{
  "n_layer": 25,
  "d_model": 256,
  "n_head": 4,
  "n_kv_head": 4,
  "head_dim": 64,
  "d_mlp": 1024,
  "vocab_size": 8192,
  "activation": "squared_relu",
  "norm": "rmsnorm",
  "norm_place": "pre",
  "norm_eps": 1e-06,
  "positions": "rope",
  "rope_base": 10000.0,
  "rope_fraction": 1.0,
  "qk_norm": true,
  "attn_scale": 0.143,
  "bias": "none",
  "tie_embeddings": false,
  "parallel_block": false,
  "extras": ["capped logits"],
  "init": "normal",
  "init_std_qkv": 0.04,
  "init_std_o": 0.0496,
  "init_std_up": 0.0572,
  "init_std_down": 0.0572,
  "init_mimetic": 0.5,
  "optimizer": "adam_hyperball",
  "lr": 0.00845,
  "lr_mult_qkv": 0.4,
  "beta1": 0.9,
  "lr_head": 0.00867,
  "grad_clip": 1.0,
  "warmup_steps": 328,
  "schedule": "wsd",
  "decay_fraction": 1.0,
  "decay_shape": "sqrt",
  "final_lr_fraction": 0.05,
  "batch_tokens": 65536,
  "seq_len": 512,
  "doc_mask": true,
  "train_tokens": 900600000,
  "steps": 13743,
  "dataset": "wikipedia_en"
}
MLP neurons of a small language model. Each row is named by its layer, matrix (up: input weights) and neuron, and shows model dimensions 160-223. Each number is 50 + 15 x the weight over its row's rms, rounded and kept within 0 to 99.
A block is one neuron, or neurons of one layer that tend to fire together. Before each block is what it responds to, as a language model described it from the Wikipedia text at the highest values.

Description: Number tokens continuing a quantity or measurement phrase, like the 6 in 15 ft 6 in, 30 in July 30, or 50 in nearly 50,000; also some mid-word fragments (Tu-m-kur, v-ul-nerabilities).
L10.up102:29 22 44 33 45 46 46 30 75 57 53 54 63 61 18 60 37 51 54 51 72 41 63 75 55 55 44 24 43 46 74 63 54 36 50 34 64 60 41 67 40 54 69 53 39 82 52 40 41 16 31 30 51 52 40 57 37 30 54 47 62 56 58 59
L10.up394:47 29 23 43 35 51 32 37 67 60 73 23 55 53 07 56 48 63 43 35 69 56 79 38 54 20 57 55 34 47 77 54 43 38 36 45 32 41 37 32 76 59 93 42 36 51 51 43 79 26 35 56 65 80 18 52 31 47 49 47 49 79 46 35
L10.up490:72 21 64 48 34 50 12 39 49 45 46 38 54 72 14 53 56 69 63 37 63 53 72 56 29 26 62 20 45 61 98 41 64 23 47 42 45 36 43 48 43 38 79 49 52 47 37 89 51 64 53 59 95 49 62 66 58 52 71 49 40 52 62 45
L10.up689:42 40 46 60 37 46 50 31 59 42 41 56 85 44 36 58 45 64 52 49 55 41 26 44 60 40 62 52 44 52 46 22 59 23 62 57 40 58 76 53 36 25 64 49 52 38 36 36 42 48 77 46 73 53 29 61 36 49 61 32 59 83 35 65

Description: Number words, digits, and quantifiers that open a count or amount, often after more than, over, almost, of, as in more than eight years, over 3,000, one of two.
L13.up100:65 26 43 49 51 28 27 36 70 71 65 37 48 39 20 41 56 41 33 51 38 45 33 34 28 40 75 54 24 42 71 47 57 50 57 19 38 78 41 26 49 44 62 57 62 30 31 33 61 54 37 67 68 65 36 48 38 44 59 42 65 39 57 45
L13.up208:49 21 56 19 33 37 26 50 53 59 41 35 33 54 43 54 63 41 31 57 66 44 38 44 31 24 35 14 45 62 51 50 48 20 70 64 45 67 67 37 28 55 65 90 44 57 61 49 78 36 49 41 82 41 32 45 29 59 42 53 50 56 48 40
L13.up472:46 25 73 55 49 40 38 53 59 62 41 29 63 36 36 72 41 50 60 56 86 85 56 41 44 49 33 40 69 64 44 29 64 45 71 40 58 54 48 39 56 36 50 50 65 43 32 62 49 43 73 55 83 40 44 87 43 80 33 34 59 59 27 24
L13.up713:60 26 63 60 24 58 10 52 57 69 52 33 29 73 57 51 45 27 50 47 51 46 60 40 55 42 70 38 73 46 26 44 65 41 44 49 45 60 64 26 61 52 55 66 56 48 63 22 49 44 63 45 62 49 57 46 55 74 34 94 90 74 59 41

Description: Number words used as counts before a noun in running text, mostly two, also one, four, ten, as in "contains two xoxF genes"; weaker on bare digits in stats or measurements.
L3.up354:69 34 40 58 30 55 51 34 51 60 67 48 51 42 46 40 52 29 58 49 51 67 46 38 48 23 63 19 53 51 53 32 56 62 30 52 28 49 53 52 33 71 49 75 71 44 46 70 18 59 39 33 93 63 29 26 60 49 46 29 61 55 29 47

Description: Word pieces inside multi-part proper names, right after a prefix or first part, e.g. Mc|Chord, Las| Vegas, van| den, St| Fiorenzo.
L10.up28:48 54 54 45 61 48 59 46 65 44 45 50 74 58 45 59 59 55 26 36 56 46 53 45 40 25 53 38 46 49 35 16 68 54 43 34 42 34 42 56 53 39 44 64 56 44 41 57 64 54 40 39 47 63 29 44 28 46 23 42 19 50 64 41
L10.up448:59 46 34 50 30 38 47 50 66 51 33 55 68 86 36 89 71 65 36 31 48 57 33 20 50 25 82 62 40 50 80 50 85 30 62 49 51 09 51 66 51 58 66 47 39 57 65 43 43 37 66 50 42 51 43 48 60 35 59 43 45 49 55 28
L10.up596:51 36 24 78 38 45 45 57 33 28 26 52 49 35 25 74 69 63 35 26 46 80 40 55 56 37 75 38 24 61 51 61 46 42 29 69 68 45 56 56 64 37 63 64 70 55 62 46 57 34 67 42 62 49 44 59 28 44 37 22 23 51 44 53
L10.up969:37 41 43 45 36 69 24 49 69 49 42 53 50 85 34 57 66 50 59 41 49 55 60 41 38 50 83 50 63 77 61 59 55 51 42 39 55 35 22 30 45 43 65 46 58 65 60 47 53 46 47 23 58 35 70 37 32 46 52 38 50 54 52 43

Description: Second word pieces inside split proper names and fixed titles, predicting the rest, e.g. Mac|M(illan), Saint|-(Sauveur), Christ|ch(urch), Member| of (Parliament).
L13.up7:62 44 41 34 26 32 27 47 51 79 45 54 43 46 66 62 59 67 47 44 59 44 49 52 45 27 60 24 27 44 55 46 49 47 55 39 43 41 75 57 28 28 54 42 63 59 63 74 62 69 59 25 44 66 42 57 45 36 57 35 43 46 87 40
L13.up280:64 38 38 15 32 55 46 40 56 59 58 40 41 50 55 41 85 52 53 33 41 50 62 55 43 43 60 61 53 37 53 54 68 56 43 46 52 35 20 51 64 49 49 31 41 64 61 41 47 26 38 52 78 41 59 67 49 21 31 41 31 45 51 54
L13.up442:70 49 70 20 41 56 49 59 65 68 35 47 50 69 34 63 49 51 38 37 72 59 32 62 34 36 72 46 39 45 37 71 62 60 43 51 60 03 49 67 70 39 43 40 60 70 30 55 54 40 68 51 38 55 35 70 13 35 55 68 35 38 29 31
L13.up737:40 42 25 50 58 66 31 41 75 58 33 78 84 69 57 41 66 62 33 54 76 46 35 57 55 35 67 49 67 37 48 46 76 30 50 30 38 66 63 69 67 47 50 38 56 58 57 44 46 33 83 39 41 68 32 60 07 50 52 31 62 46 38 50

Description: Final hyphen of a --- cell in Markdown table header separator rows, usually after several earlier |---| cells, as in |---|---|--‑.
L3.up308:57 68 82 52 61 52 63 26 83 54 43 47 48 58 27 67 62 44 46 48 43 50 36 55 52 22 69 37 68 55 67 65 62 68 39 31 42 75 66 41 46 63 72 38 49 77 56 56 38 36 13 16 41 44 57 53 37 36 68 41 42 64 38 56